config.yaml
n_layer: 10
d_model: 192
n_head: 4
n_kv_head: 4
head_dim: 64
d_mlp: 640
vocab_size: 705
activation: "gelu"
norm: "layernorm"
norm_place: "pre"
norm_eps: 1e-05
positions: "rope"
rope_base: 1000000.0
rope_fraction: 0.25
qk_norm: false
attn_scale: 0.125
bias: "all"
tie_embeddings: false
parallel_block: true
init: "normal"
init_std_qkv: 0.0361
init_std_o: 0.0
init_std_up: 0.0361
init_std_down: 0.0
optimizer: "cautious_adamw"
lr: 0.00128
beta1: 0.9
beta2: 0.98
weight_decay: 0.31
lr_head: 0.0066
grad_clip: 2.0
warmup_steps: 412
schedule: "wsd"
decay_fraction: 0.56
decay_shape: "linear"
final_lr_fraction: 0.05
batch_tokens: [16384, 32768, 49152]
seq_len: 512
doc_mask: true
train_tokens: 110200000
steps: 3596
dataset: "wikipedia_en"
MLP neurons of a small language model. Each row is named by its layer, matrix (down: output weights) and neuron, and shows model dimensions 48-143. Each number is 500 + 50 x the weight over its row's rms, rounded and kept within 0 to 999. Numbers have three digits each.
After each neuron's rows, "fires before" lists the tokens most often just after its 100 highest values on Wikipedia text that the model never trained on.

L2.down428:511572573470514481439520478490516576563566498484475516480518566482432530462512486445494471468496464616476558555483478502411464460448521440454580557446520528559562497451519480490538398513535527467490572416559445529565461527501503386441438453548511499470533466432470534531487540375486510493
fires before: "ic", "ing", "hn", "ish", "t", "er"

L2.down477:529475503410545537457504528531456526448408587514526471441596524483603501450490440491411451467484466495505451535539593466565492526579559475574463513495594530551558495461594480474480459482450628498535495585494499541463487460502417531511484453506474499504475555511432535572447477507436446441
fires before: "ec", "e", "re", "ot", "r", "ok"

L3.down523:432582473462479501441482567471550472534489467473457517459497419539486482510410435562474605566477512556541539474432537568537536485538486476501492445563462511566472543526518400518539549604446457586558481546445487440542499470480492396523485543494469551512415526488504489553565532516442457516
fires before: "8", "7", "0", "4", "5"

L2.down539:557506453527517527577442456449507533593483483518497583483524536524480481595473389538483546487527503465448451506543568494454454482425518547482553431465463450450469531473524493557431554583477582495422556499455490513485578376527420475476393457466510446491378356451490556535506561555548470561
fires before: "t", " the", "k", "ly", "out", "r"

L2.down567:507619568539543509599495398489565533588532517525481386428491519459472462577526446487547399535492498491506481536446576463461490451481445517513534453532471492502521539469541542449545467503584459548547462499396556519421512498614546429435443509554583521465503519506480550452469556458478632521
fires before: "p", "t", "pl", "ce", "amp", "per"

L3.down315:546523551478519431437522480433449429538561523492471553494452533544443519499521590508501354468485387602506597520499556528620492497535446455509438539474519515596558453497503587514514538539549497522530439478426577584460413533570486508468482495500474439513575512444497505552548591530480511401
fires before: "ican", "ic", ")", "is", " P", "ish"

L3.down103:553573410511453501614486500587573520486460494549513478412542487529561343502520419463436645465489540482519527411449505413495513501564497541548522449486591567472603389506591516496537522522492565478513539524547444588417483475468488481509446497464431483502467492477518634570494519531502429476
fires before: ",", "-", "ed", "is", "ers", "er"

L2.down617:627526480541528453504436501542561565464484438483539547480561497507537492458546423476589467449544530500457525400523493599590539481536507473519549456490607471519473488475542518547595524558434501553496571568421517491525442552512545582469490575487521483497448442419480456541575501465354587512
fires before: "ic", "ol", "ical", "is", "s", "st"